From a checkpoint of a small transformer trained on Wikipedia.
Size: width 256, 4 heads of 128, MLP 704 SwiGLU, vocabulary 5628.
Architecture: RMSNorm after each block, learned positions, no biases in attention or MLP, untied embeddings.
MLP neurons of a small language model. Each row is named by its layer, matrix (gate and up: input weights) and neuron, and shows model dimensions 128-191. Each number is 128 + 32 x the weight over its row's rms, rounded and kept within 0 to 255. A neuron's up and down rows have the sign that makes its largest values positive.
Before each neuron's rows, "fires after" lists the tokens most often just before its 100 highest values on Wikipedia text that the model never trained on. A number after a token or word is its count.

fires after: "." 46, "\n\n" 24
L4.gate630 [176 149 153 100 147 168 154 182 131 115 146  92 119  90 135 100 126  92 186 174 162 157 166  96  88 167 100 136  87 143 137 139  99 115 158 107 101 123 161 129 152 165 165 190 166 160 124 104 165 102 136 151 181 131 141 156 122 123 170 146 160 119 108 144]
L4.up630 [120 134 140 135 110  79 129 142 100 167 139  85 139 122 119 139 108  87 139 124  96  75 152  88  97 134  67 170 140 126 124 161 148 158 131 143 183 133 137 190  92 107 174 130 144 174  93  98 128 111 146  85  87 134  55 188  66 188 135 109 145 175 170 152]

fires after: " | " 23, "." 10, " " 7, "1" 7, "; " 6
L4.gate91 [ 95 188 158 157 100 127 178  82 134 145 192 109 169 133  90 141 161 125 153 141 171 128 115  69 154 162 118 144 224 101 104 130 141  84 116 143 122 154 140 167 173 127 106  48 149 134 100  66 122 160 200 109 146  81 144 132 111  58  68 123 128  83 130  64]
L4.up91 [123 150 135 156 102 126 203  36 117 158 129 109 188 156  62 138 114  92 120 102 158 127  95  89 148 110 110 133 196  67 112 126 151  68 137 138 124 158 171 131 189 129 104  35 155 133 128 120 134 142 169  83  93  89 163 121 111 101  92 131 146  56 139  69]

fires after: "2" 23, "1" 22, " Records" 7, "4" 5
L6.gate531 [119 127  24  78  97  81  56 110 100 114 134 100 151 176 171 116 128 122 148 131 171 132 114 152 154 123 135  79 114 126  77 164  64 122 107 136 119 119  94 156 120 169  96 127 214 133  95 104  97 137  90 141 150 161 190 131 136 102 137 115 123 112 188 139]
L6.up531 [159 196  82  69 147 111  62  87 110 103 128 151 124 154 109 140 112 114 141  75 146 131 117 142 111  82 139  59 110 115 110 149  56 100  92 114  94 175 106  45 197 121  66 107 250 154  84 136 112 137 112 128 170 100 134  89 111 105 105  90  68 114 111 161]

fires after: " | " 35, " –" 5, " |  | " 5, " and" 4, "; " 4
L5.gate154 [123  81 103  94 104 128 122  90 135 171 171 149 103  94 171 158 127 128 143 124 126 168  75 186 128 139 176 164 143 141 127 129  71 172 148 188 135 187 148 128  88 126 154 156 118 139 105 130  95 111 128 134 144 144 198 133 112 137 121  98  69  84 104 164]
L5.up154 [100  93  86 124  91  99 125 103 134 132 159 165 159  60 150 152 143 153 108 111 104  86 124 156 126 148 137 159 149 131 173 178  75 102 101 126 113 146 179 155 137 116 142  80 104 130  56 185 137  99 177 126 165 121 104 142 113 104 109 139 117 102  72 113]

fires after: "2" 12, "4" 12, "1" 10, " | " 10, "3" 10, "0" 8
L3.gate347 [145 150 155 134 108 143 113 112  84 112 146  70 143 177 121 123 141 131 110 105 196 138  91 133 126 122 117 136  78 159 133 114  84 189 145 113 103 158 121 208 184 123 145 101 181  88 104 180 174 123 157 131 162 142 180 133 119 146 123 133 135 159 103 151]
L3.up347 [165 162 178 111 115 139 150 134 130  64 188  87 130 128  72 193 109 132 131 142 139 120  78 131 165 113  79 135 145 141  76 106  95 167 135 105  84 131 121 135 221 130 119 110 183  83 120 127 117 135 118 117 131 136 126 146  89 149 117 130 117  90 135 101]

fires after: "1" 26, " M" 13, "3" 9, "2" 6, " T" 6, "4" 5
L5.gate597 [123 103 108 115 118 153 139 118  64  96 117 133 152  86 159 117 102 133 117 210  80 132  99 131 215  82 125 136 170 187  84 157 124 135 135 137 116 146 153  90 112 165 149 100 126  96 132 118 140 121 123 128 112 161 153 107  60 120 108 132 102 117 116 103]
L5.up597 [198 105 131 130 120 168 148 152 168  99 177  95 122 140 128  69 109 132 135 136 161 115 157 171 140 126 146 107 179  82 163 164 140 130 158 203 142 113 157 135 113 158 194 164 169 174 113  91 187 108  77 111 136 162 123 102 107 147  94 104 169 108 112  93]

fires after: "\n" 60, "\n\n" 13, " —" 4, " | DF" 4
L3.gate213 [123  98 125 123 116  93 132 117 136  97 153 143 125 107 153 131 128 120 124 103 122 107 108 175 156 118 193 117 143 151 165 146  84 124 112 157 144 151 151 158 125 130 168 150 102  52 107 149 138 109 110 164 151 162 171 191 154  97 141 108 109 193 107 160]
L3.up213 [123 121 119 132 121 116 161  69 134 155 161 121 134 106 154 108  91 121 122 147 128  62 117 140 188 100 198  99 132 179 165 136  58  83 112 151 139 147 161 174 126 156 165 148 100  48 153 203 153 169 124 178 135 129 131 181 189  92 142  86 106 199 108 150]

fires after: " c" 17, " C" 16, "C" 10, " P" 10, "2" 8, "; C" 4
L6.gate337 [103 132  61 140  96 188 142 129 142 144 171  96 155  89 162  49 129 100 125 114 156 170 129 127 145 114 139 128 135 171 203 174 134 171 137 172 148 182 145  93 156 158 108 166 119 136  97 119 136 136 106 128 130 170  59 162 147  92  90  92  67 136 122 136]
L6.up337 [177 145  98 134 182 186 110  93 149 172 154  68 191  92 158 109 164 196 100 102  72 111 137  86 144 152  92 178  70 152  91 106 138 138 144  94  84 106 191 141  97 123  88 136 161 187 104  79  76 163 147 155 120 174 109  73 129 130 163 146 101 217 156 102]

fires after: "\n" 47, "." 14, "\n\n" 6
L5.gate82 [158  69 128  84 139 159 127 158 126  99  95  52 125 169 203 140 134 134 112 117 190 139 141 148 103 136 165  99 131 102  94 129  95 105 133 124 130 115 118 147  92 151 138 154 115  91 100 140  95 116 153 145 169 152 152 142 117 139 138 169 125 136 128 152]
L5.up82 [187 103 123 128 118 140 147 147 137 146  96  80 174 221 148 105 126 123 111 124 148 159 139 130 118 150 124  94  97 152 113 151  54 127  98  95 134 114  83 186 111 127 151 143 135 103 115 108 164  93 169 134 132 134 151 198 121  94 162 144 143 142 113  80]

fires after: "; " 48, " | " 25, "2" 6
L8.gate673 [103 145 148 174 108 103 180  69 138 142 156 168 122 120  96 139 134 130 127  86 141 166 106 149 130 119 148 101 193 128  70  79 120 109 193 151  96 114 122 180 192 156 160  96 135 118  95 126 147 147 120  88 154 117 125 111  71  77 130 168 197  68  92  99]
L8.up673 [135  85 130  34  85 159 189 130 172 111 129 116  90 199 133 101 152 155 141 107 114 106 116 101 153 106 126 120 113 114 100 104  99 146 134 141 131 126 186 181 190 176 142 107  99 120 118 128 174 123 128 114 215 103 149 161 131 137 114 174 165 120  93 125]

fires after: "\n" 51, "\n\n" 24, "|" 4
L3.gate465 [174  93 100 133 133 171 161 171 137  94 149 121 115 141 134 121  73 121 131 155 120 156 145 144 117 102 153  96 171 158  79 142 120 149 176 141 101 102 103 147 154  81 123 144 111  55 107 118 150 118 131 150 133 123 179 126 154 126 140 143 137 146  61 193]
L3.up465 [164 155  88 122  79 175 172 146 130  90 153  99  99 166 183  66 137  95 140 164 199 123 150 139  60 147 110 171 167 135  78 176  79 142 176 122 151  65  79 140 151 128 107 131 111 118  93  97 134 136 131 139 163 133 174 175  75  93 158 155  94 108  65 146]

fires after: "2" 30, "1" 15, "\n\n" 13, "\n" 8, " (born " 6
L4.gate136 [ 73 145 133 119 151  93 133  94 115 127  84 115 109 144 150 175 128 157 136 145 102 128 110 194 123 144 168 145 106 159 133 146  51 139 125 160 109 129 123 123  69 167 113 122 205  87 127 152 122 183  92 152 135 138 107 134 138  91 108 130 130 162 149 155]
L4.up136 [ 91 166  95 151 150 186 153 130 145  83 198 170  92 102 183 130 152 149 174 121  76 133 138 139 216 135  89 202 122 186  77 153  52 117  91 117 137 150 103 168  97 139 123 166 118 109 155 152 111 123 155 117 141 148 131 150 143 116 128 199 174 194 157 126]

fires after: "2" 73, "1" 26
L3.gate359 [121 144 135 110 141 167  23 128 115 136  96  95 116 180 130 156 100 180 126 139 127 167 144 184 155 147  76 147 103 138  70 149  94 150 167 155  99 156 106 124 162  91 149 188 171 141 125 138 120 117 116 144 104 112 160  97 188 152 148 147 131 111 118 170]
L3.up359 [114 152 103 118 134 146 166 149  94  92 182 150 136 103 105 139 158 130 164  94  87  83 177 157 185  81  49 114 126 162 165 129  85 132 135  83 139  79 168 138 167  88 113 105 127  95 147 149 122 166 163 121  74 129 129  89  64 177  49 180 113 109  87 121]

fires after: " (" 21, " \"" 18, "-" 13, "(" 8, "_" 4
L6.gate94 [158  45  85 164 135 138 118 197 134 179 132 187  82 151 165 121 136 156  96 115 118  70 122 141  66 100 198 156  71 134 148  78  72  81 131  94 150 175 157 184 140 124 143  95 154 151 149 177  99 159 165 187 146 118 108  89 103 137 111 139  69 158 130 108]
L6.up94 [151 111 102 183 138 131 169 154 107 115 116 166 125 142 142  67 133 160  99 130 190 103  99  79  80 138 129 158 162 139 132 118 102 157 161 142 150 212  97 126  89 122 190 136 123  88  72  87 164  80 104 131 146 137 101  85 131 189 115 130 157 143 131 131]

fires after: " No." 20, " " 16, " population" 10, " number" 6, " on" 4
L6.gate11 [155  93  81 110 134 110  98 130 170 111 161  87 132 100 127 115  98 149 137  93 125  72 124  87 110 111 190  95 140 117 123  34 141  95  76 170  69 125 127 122  65 135 121 147  77 112 113 144  36 186 114 130 108 155 128 185 193 148 191 168  77 151 120 134]
L6.up11 [165 150  72  71 127 109  92 144 130  58 149 134 115 130 103 121 174 186 133 128 132  62 144 113 132 157  72 135  96  65 176 105 140 105 172 198  83  88 164 101 204 124  95 137 147 162 151  94 134 114 137 125 144 136 147 105 133 168 166 129 136 123 117  85]

fires after: "2" 52, "1" 40
L8.gate328 [111 116 117 161 147 117 151 156 138 154  85 105  88 158 141 115 116 123 155  99 154 143 149 171 121 100  78 125  89 140 127 152  85 160 108  89 161  94  76 163  97 103 109 164 135 147 156 117 170 103 141 197  58 158 116 120 105 221 122 148 137 118 118 126]
L8.up328 [ 78  99 134 138  71 104 129 183  77 132 150  90 139 146 127 111 165 145 143  66 174 124 128 146 162 124  89 147 152 115 108 159 114 153 136 103 151 137  78 127 165 139  84 134 128 131 173 190 128 147 154 164 125 133 115  20 131 132  97 116 155 152 102 176]

fires after: " A" 21, " t" 12, " o" 11, " | A" 10, " P" 6, " F" 6
L5.gate116 [129 143  87 116 114 127 111 103 113 169 140 147 133 148 178  84 106 130  94 145  92 149 110 173  63 200 177 133 173 139 138 136 128 133 146 183 123 171 145 112 152 184 118 127  98 176 143 172 113 122 118 156 180 192 119 150 101 173 140 109  93 150 112  82]
L5.up116 [150 158  65 131  96 134 161 212 108 171 131 197  83 122 108 116 143 113 162 107 123  82 134 137 142 139 111 181 193 185 148 125 127 180 172 159 103 168 177 134 158 144 112 124 149 131 111 153 119 132 108 164 147 186  61 159 119 127 110 133 114 217 103 126]

fires after: " | " 54, "0" 11, " | — | —" 6, "1" 5
L3.gate634 [137 154 103 148 102 159 147  93  94 132 151 121 147 187 132 122 125 120 129 132 135 179 162 227 107 171 201 143 115 148  74 144  65 167 192 124 154 104 142 163 190 122 129 151 158 146 120 166 179 139 120 143 120 179  85  85 134 107 107 163 140 156 124 169]
L3.up634 [ 71 156 126 140 102 166 150  99 119 103 164 110 170 136 110  83 155 141 115 151 157 138 131 139 140 179 179 167 185 110 109 166 114 177 119 171  95  66 114 155 225 146  96  66 170 151 104 136 112 163 109 130 152 143  93  87 119  80 114 143 163 103 130 164]

fires after: "1" 44, "2" 24, " New York" 5
L4.gate401 [145 118 100 110 140 165 107 140  84 133 113 186  84 117 142 162 122 181 143 139  97 152  82 174 119 141  62  95  65 144 127 142  84 144 153 139 152 140 150 141 176  96 178 140 120 131 107 175 219 116 153 115 169 143 132  73 125 157 155  87 124 156  97 125]
L4.up401 [129 161 145  94 122 163 122 102 111 184  80 111 121 149 133 153 111 144  96  74 105  93  81 120  89 113  96 119  87 146 148 151  69 104 153 100 156 158 165 120  80  99 104  91 114 111 137 109 131 136 114 156 187 133  81 175 175 155 111 150 109 142 159 137]

fires after: "." 42, "1" 8
L4.gate374 [153 121 156 140 131  91 135  88 103 114 154  79 103 169 124 162 125 111 131 194 163 191 181  94 156 148 107  84 130 106 117 111  62 159 125 126 126 152 126 141  82 124 116 180 134  82 165 113 210 102 138 107 163 127 115 180 113 160 186 119 128 128 154 140]
L4.up374 [125 148 150 138 132 142 153 102 164 156 144  39 182 151 108 112 129 130 115 108 196 105  96 118 158 126  83 188 160  52  83 102 111 141 124 167 102 110 135 165 144 151 122 137 108 153 168 117 177 114 134 106 121 148 140 149 150 124  93 173 112 194 126  78]

fires after: " N" 14, " " 12, " (" 9, " O" 8, " o" 8, "-" 6
L5.gate493 [163 145  68 129  94 159 120 137 189 101 152 166 132 101 115 121 186 124 113 106 112 116 178 158  70 130 121  61 158 179 176 133 106  67 175 106 129 168 164 149 100 129 131 173 181 101  66 158 149 110 124 148 170 118 147 104  93 165 184  90 107 153  63  85]
L5.up493 [170 128 101 105 103  87 161 164 152  89 129 159 118 155 118  75 143 145  91 129 133 130 148 137 143  92 119 119 108 158 130 111 134 164  87  96 136 139 133  68 120 147 128 104 132 108 167  90 126 128 150 164 121  93  94  89 135 177 137 116 161 101 171  53]

fires after: "\n" 54, "\n\n" 6
L3.gate15 [138 132  40 154 165 186 152 197 138 107 160 103 151 127 149 101  98  84 158  93 162 152 171 141 107 118  98  97 121 113 142 187 115 162 157  73 113 116 140 100 140 115 137 140 108 227 111 142 179  97 113 157 174 136 210 125 130 102 105 130 122 124 104 146]
L3.up15 [154 156 107 109  81 135  97 119 148 160 180  74 132  98 114 114 107 126 152 104 215 109 151 103 100 102 156 200 129 142 123 130 113 122 135  96  78 141 104 129  69 212 154 107 154 165 112  95 152 110 115  93 108 125 244 207 131  89 183 103 129 115 126 133]

fires after: "2" 28, "1" 10, "0" 7, "7" 6, "3" 5
L4.gate477 [112 153 109 170 118 125 151 129 129 162 150 125 130 143 153  96  95 115 125 114 122 122 114 179 115 110 143  94 103 138  85 155  52 104 171 139 191 123 138 128  95 102 157 160 196 187 123 163 159 143 111 170 109 151 100  78  44 178 137 110 150 133 115 146]
L4.up477 [112 161 119 160 153  82 102 100 120 164  84  65  88 162 125 139 123 186  87  81 121 127  81 138 159 115 154 146 128 124 117 125 137 100 166 107 151 119 115  79  74  89 106  88 192 150 142 166 119 146  96 136 142 145 102  89 158  99  96 126 109  95 133 166]

fires after: " | " 27, ", " 24, "1" 13, "; " 7, "2" 4, "–" 4
L6.gate566 [110 142 128 138 123 198  90 148  99  99 134 133 146 159 123  92 117 113 116 106 138 125 105 132 149 125 133 208  94 199 156 106 107 162 174 120 121 135 167 153 147 134 141 142 107 141 107 174 168 103 184 195 180 143  79 134 100 133 143 162  98 119  80 106]
L6.up566 [116 120 152 117 106  53 177 134 122 152 159 141 174 194 130 128 130 117 132  54 107  98  83 166 101 104 107 128  95 102 141  99 177 131  48 138 146  86  98 161  37 105 113 153 123 149 108 193 126 106 162 138 175 155  87  72  94 128  93 128 113 202 129 141]

fires after: "1" 38, "–" 25, "2" 18, "-" 11, " - " 4
L6.gate558 [ 46 163 119 104 104 145  93 147  84  82 169 133 135 177 187 147  74 214 155 150 132 200 132 192 136 150 103 111  80 150 102 148 137 117 114 175  88 136 104 190 159  89 141 164 141 105 172 115 157 119 173 182 117 122  98 114 135 126 124 139 148 135  77 190]
L6.up558 [ 72 176  98  97 155 153  97 134 142 124 159 179 131 142 149 140 139 151 114   4 141 115 106 187 102 117 118 158 176 160  87  96 121 141 188 134 122 133  76 124  38  91 113  89 120 125 131 160 115 141 185 172 127 141 128  81 162 142 131 108 133 157  99 135]

fires after: "2" 58, "1" 18, "–" 11
L6.gate653 [215 160 127 138 140 103 112  70  98 117 122  93 125 150 125  92 127 118 194  78 111 145 125 102  73 147 126 150  97 114 160 157  91 129 125  89 169 126  74 130 131 137 114 116  91  52 107 131 126 116 166 167 179 136 165  99 119 101 104 176 164 185 135  92]
L6.up653 [130 140 120 108 102 113 128 137  81 167 174  77  93 153 137 101 134 122 182  79  99 147 124 154  89 122 110 106 144 167 191 149  90 137 137  81 151  91  98 129  77 130 105 143 118  85 114 130 162 130 134 119 140 116  50 117 189  81 109 131 133 208 114 183]

fires after: "\n\n" 97
L3.gate137 [186 162 147  79 141 132 170 167 147 167 103  62 108  83 163 140  99  90 114 111 143 152 152 150  64 147 143 146  75 122 113 133  99 127 158 129  99 106 177 125 126 171 164 191 148 164  77 126 192  93 116 138 215 134 179 214 132 128 147 138 120 107 178 172]
L3.up137 [183 129  98  91 133 179 116 180  84 145 144 126 170 106 127 170 128 150  87 168 136 116 186 127 100 159 156 123  97 198 161  65 173 112 116 122 192  84 110 136 159 116 199 139 120 103  91 124 203 100 142 105 113 127  94 194 138 149 163 123 165 119  98 170]

fires after: "1" 41, "2" 30
L8.gate386 [108 121 135 142  55 160 148 125 112  97 131 110 133 121 103 127 100 154 178 167 125 144 142  92 187 147 102 153 113 172 167 111 143 124 150  46 135 148 143 188 131 116 121 179 122  96  90  85 183  87 125 132 133 149 137  83  63 129 118 114 155 188 146  97]
L8.up386 [200 141 111 106 110 171 176 141 103 140 166 101 164 112 125  71  78 145 111  92 146 101  85 121 132 162  61 124 182 161 134 133  87 139 165 122  50  89 133 117 149 205 135 133 157 138 132  75  76 118 106 122 135 161 153 153  93 125 106  91 137 173 167 135]

fires after: "\n\n" 24, "\n" 10, " U" 6, " Premier" 5, ")" 5
L4.gate585 [132 140 102 126 145 144  96 129 141  42 117 109 144 152 203 135  84 154  98 194 140 143 133 167  97 104 139 148 119 179  98 132 115 166 161 168  70 133 131 117 173 115  97 140  93  98  79 131 136 162 139 126 118 133 119 108 107  99 154 141 134 132  79 155]
L4.up585 [ 97 134 122 165 125 153 152  60 143  60 154  34 181 159 155 119 104 160 110 132  86 133 156  99  98 101 126 155 155 113  49 150  81 148 136 160 123  51 165 146  91  92 103 119  89 129 117 123 116 172 108 116 125 111  92 133 101 138 177 119 127 116 127  96]

fires after: "1" 33, "." 29, "2" 6, "5" 4
L5.gate231 [ 97 141 128 142  97  95 104 106 102 131 113 128 178 124  66 131 166 136 137 117 121 154 137 101 169 149  78 186 144  57 126 142 200 133 108 150 153 145 162 112 175 172 108  82 123 129 181 106 133 180 146  51 106  72 126  70  98 142  64  96 163 124 135 118]
L5.up231 [ 88 155 165 144 112 129 111 119 104 135 136 106 152 144  68 107 153 114  95  69 170 131 124  95 142 207  84 164 110  50 139 122 180 110 150 135 169 132 146 133 155 159 115  90 158 121 103  67 111 151 141  57 128  66 124  96  98  74  83  83 155  94 151 157]

fires after: "1" 40, "2" 26, "| Party" 6, ", the" 5, " The" 4
L3.gate199 [126 142 147  98 158  68 120 122 125  95 148  89 131 169 120 142  53 186 101 203 157 118 148  64 144 127 168 100  57 167 109  68  54 138  82  93 108 103 127 119  45 127 146 169  87 116 120 147 109 129  73 102 149 117  76 126 146 100 153 117 132 142 115 139]
L3.up199 [ 96 109 154 122 157 121 144 166 158 142 118  86 126 169 116 168 105 163 123 128 133 112 105 125 162 151 102 166  73 150  75  52  74 125  84 166  88  89 166 198 102 157 113 169 106 116 150 161  79 147  61 124 191 105 141 154 212 139 117 119 123 194 159 140]

fires after: " | " 27, "–" 19, "| " 14, "2" 10, "1" 7, ":" 4
L8.gate597 [121  50 166 120 107 134 153  94  72 174 128 161 125 181 187 103  88 135  97 113 103 144  96 135 117 150 142 115 145 181 122 108  91 132 151 108 169 135  65 164 149 122 161  97 105 145 109 148 145 175 168 170 117 126 115 185 122 122 149 143 160 127  99 167]
L8.up597 [144  98 158 131 116 103 111 108  80  75 175 128 138 171 138 113 116 145 148 104 130 165 116 169 167  91 143 104 109 195 160 103 120 149  57 138 162 151 102 118 126 104  99 167 163 132 121 107 117 166 172 154  48 116 147 129  97 110 126 124 152 101  28 136]

fires after: "\n" 27, "\n\n" 17, "1" 10, "2" 7, "0" 6
L6.gate618 [180 129 100 152  86 129  93 122  97 163 167 128 147 136 154 142 128 152 154 140 152 126 124 173 158 199 175 111 118 169  93 101 123 124 122 159 114 169 141 120 115  78 117 153 198 110 129 150 130 161 106 105  95 162  66  69 134 108  87 135 109  94 108 167]
L6.up618 [117 121 113  94 132 140 125 117 110  62  96 134  44 130  88 135 126 134  86  96  85  94 195 155 112 101  99 129 115 177 146 219 123 149 144 110 162 138 108  83 161  96 152 123 159 114 103 122 121 131 102 156 132 121 172 121 143 108 159 125 151  97 161 177]

fires after: "1" 38, " (born " 13, " (" 8, ", " 4
L6.gate427 [112 135 126  98 130 127 118 147  98 130 142 130 127 151 166 195 120 181 136 185 132  89 125 145 117 153 135  80 107 151 113 128 151 153 162 153 150  86  93 190 119  77 136 202  47 165 140 119 175 105 148 124 174 133 180 122 131 102 128 144  98 132 173 182]
L6.up427 [151 131 188  76  53 143 127 144 112 127 141 107  89 131 120 133 130 143 183 101 113 142  60 117 119 178  70 138 153 133 120 152 126 133 177 160 135  98 168 152 125 151  80 134 156  88 145 155 108 137 106 133 172  68 130  89  78 121  84 123 111 124 143 190]

fires after: " January " 19, " March " 14, " June " 11, " February " 9, " April " 8
L4.gate151 [ 95 133  90  82 110 207  98 157 132  67 128 115  69 153 149 137 144 107 130 143 145 141 102 193 150 136 125 123 111 118 114 160  75 140 145 153 112 105  87 178 134 128 121 160 128  95  92 106 160 109 176 126 146 149 136 143 131  98  87 145 137 164 112 126]
L4.up151 [119 102  98 103 146 151  76 201 167  94 191 116  65 115 101 112 104 160 131 249 199 150  93 128 181 141 118  92 169 132  98 107 112 125  59 184  90 153 132 174 146 127  98 179 104  72 114 158 114  81 126 134 101 152 186 125 161 123 115 120 128 173 140  99]

fires after: " | " 62, " | — | —" 8, "0" 5, "; " 4
L3.gate316 [101 137 146 138 125 138 147 133 126 163 166 110 144 133 164 154 142 122 121 123 126 172 100 214 144 128 181 141 127 224 118  91  85 174 185 115 150 144 111 178 163 133 109 123 135 140 104 157 140 128  54 148 140 177 185 106 134 141 108 188 125 133  97 120]
L3.up316 [122 138 110  71  79  89 162 103 119 122 137  74 110 192  79 142 127 118 100  80  93 143 132  98  97 176 201 129 148 158 137  90 115 135 115 148 105 195 197 130 183 116 129 125 164 136 108  89 101 127 125 104 138 109 197 156 132 124 103 158 141  97 154 136]

fires after: " |" 37, " % |" 11, "\n" 9, " | Notes |" 4, "." 4
L4.gate600 [111  68 114 157 126 123 156 109 164 133 188  66 105  96 151  91 136 103 176 180  91 103 153 102 138 108 193 126 184 110 118 114 154 108 101 153 137 153 140 129 167 121  91 126 118 144 101 189  84 121  65 126 144 168 165 151 135 142 124 153  84 177 161 139]
L4.up600 [175 111 153 101 140 179 128 166 128 110 143 119 106  45  90 158 145  95  93 145 181 130 146 146 133 116 149 106 135 118 145 106 150  84 128 150  89 106 135 159 161 170  77 162 109  85 102 158 123 130 108 138 114 118  75 173 141 179 143 158 126 137 148 199]

fires after: " June " 14, " January " 14, " September " 10, " December " 10, " August " 9, " July " 9
L5.gate149 [ 69 134 120  91 105 110  98 185 151  89 207 206  70  68 152 140  98 116 137 197 126  91  89 185 147 143 128  88 152 122 147 141 116 161  87 147 122  99  65 162 121  73 115 231  84  61 122 157  95  83 115 164 131 182 143 157 141 134 114 175 166 190 145  99]
L5.up149 [120 169 148  99 106 100 101 110 141 103 191 124 153  71 131 186 129  95 164 160 132 132  86 127 194 204 111  82 138 134  97 203 119 121  86 157 104  78 112 157  95  94 114 151  89 106 168 176 113 106 128 151 153 136  95 125  89 118  96 137 171 143 138 155]

fires after: " | " 41, "; " 12, "| " 7, "\n\n" 5
L3.gate688 [130 134 115 120  88 141 156  97 133 150 130 181 152 138 134 113 103 102 137 113 142 114  82 204  95 154 124 138 111 162 152  82 115  92 119 161 199 122 135 254 124 161 187 170 121 106 103 133 128 146 130 162 150 142 127 154 101 123 152 130 122 133 114 123]
L3.up688 [111 143  71  80  90 154 165  98  79 138 166 110 173 202  60 153 117 163 102 111 100 109 101 143  68 131 141 103  84 151 116  99 105  73 111 174 150  91 204 204 153 166 175 149 112 136 101 106  82 135 134 135 128 104 110 139  86  97 137 129 114 109 102 103]

fires after: "1" 22, " (" 12, " ob" 10, " o" 7, "s (" 6, "^{" 5
L5.gate290 [106 175  67 181 167 138 102 158 153 143 116 145 100  93 129 118 143 146 131  97 144  77  95 162 143 141 143  77 102 118 109  92 140 143 158 119 113 168  95 141 147  81 200 180 162 130  76 167 175  64 130 127 173 133 144 137 126 131 114 123  74 113  95  88]
L5.up290 [108 139  88 131 154 110 124 126 157 143  66  83 127 127 120 151 144 103 134 138 139 165 124 151 105 127  98 154  97 134  91 153 125 130 147 137  93 128 161  83 178  43 188 102 124 109 204 139 145 103 129 152 200  96 145  66  68 103 136 155 127 142 250  78]

fires after: " No." 17, " " 12, " District" 6, "istrict" 6, " number" 5, " population" 4
L5.gate80 [136 106 116 146 121 142 128 148 128  87 117  96 134  82 129 125 127 129 154 132  98  85  72 175  93 119 128  94 193 123 145 166 164 112 159 171  85 150 124  47 119 109  87 187  80  88 150 141  67 130  74 105 118 169 130 134 152 109 186 121  98 128 149 144]
L5.up80 [128  80 136 141  86  94 101 186 104 125 155  91 156  96 111 103 140 165 146 141 191 101 185  96 120  53 109 117 113 157  86 145 163 155 113 168 119  96 154 123 194  60  84 116 102 156  93  96 114  99 177 121 107 112 135 216  93  77 118 156 132 170 106 143]

fires after: "|" 35, "-" 12, "\n" 10, " |" 6, "|  |" 4
L3.gate74 [168 130 123 185 130 163 192 171 161  78 124 158 153  63 123 157 158  89 126 122 177 132 198  74 140 105 192  83 168 157  81 113  61  77 129 138 108 109 156  89 150 118 107 117 161  41 156 100 155 128 133 155 116 119 153 106 160  89 154 101 151 153 142  61]
L3.up74 [189  89 128 126 141 118 173 127 189  57  66 155  76  67 134 134 161 106 126 137 147 145 137 121 118 135 141 167 156 187 170  70 125 142 163 160 156 164 181 120 180 120 111  84 136  64  86 127 181 113 126 132 146 104 112 148 119 158 154 127 132 137  99 146]

fires after: " January " 15, " March " 13, " June " 9, " February " 9, " July " 6, " May " 6
L4.gate475 [103  90  52 120 132 118  92 116  34 102 154 161  66  39 115 161 113  85 164 237 114 167 134 201 109 169 109 140 122  99 119 170 137 141 121 186  95 107  83 197 140 137 142 142 124  92  61 156 105 129 164 143 154 156 120 145  41 128 110 177 176 141 158 113]
L4.up475 [ 97 122  95 134  55 104 109 121  79  73  74 168  93 124  47 123  93 126 139 179 181 195 107 145 145 131  74 147 108 136 131 186 136 133  85 139  91 161  86 129 131 126  65 128  87 110 138 162  70 192 197 121 117 111 162 166 151 112  83 130 170  94 187  72]

fires after: "\n" 40, "2" 37, "1" 20
L3.gate662 [152  43 140 118 128 137 132 125 189 136 138 171 158 150 117 168 166 140 138 172 136 140 101 143 131  90 156 115 122 146 157 123 102 136 157 116 217 107 120 111 111 138 173 144 112  45  91 113 158  77 151 170 125 125 207 141 152 116 152 145 115 194 120 129]
L3.up662 [188  97  80 148 133 193  53 116 144 131 144 114 126 100 104 152 130 118 111 105 144 113 116 143 122 115  91 116 130 117 143 138  62 162 138 120 160 143 119 170 122 155 174 149 141  34  83 149 174 126 176  96 135 136 146  99 168 108 133 109  81 144  68 165]

fires after: "1" 18, "2" 17, "4" 7, "7" 5, "_" 4, "." 4
L5.gate559 [151 145 110  80 165 146  58 129  80 159 125 154 170 118 158 167  86 164 127 112 146 101  61 114  89 145  93 114 105 125 150 159 116 128 174 127 196  88 158  58 132 117 149 162 160 112 113 189 106 101 120 170 121 128 144 113 116 140  81 110  66 118  87 190]
L5.up559 [118 104 148 197 179 138 120  58 129 188 104 100 129 112  94 216 106 154 160  81 138  60 127 151 124  98 118 202 148  91 111 104  98 134 191 154 156 153 163  87  80 131  41  88 146 167 123 140 133 108 124 172 178 114 112 109 146  97  76 169 162 101 135 128]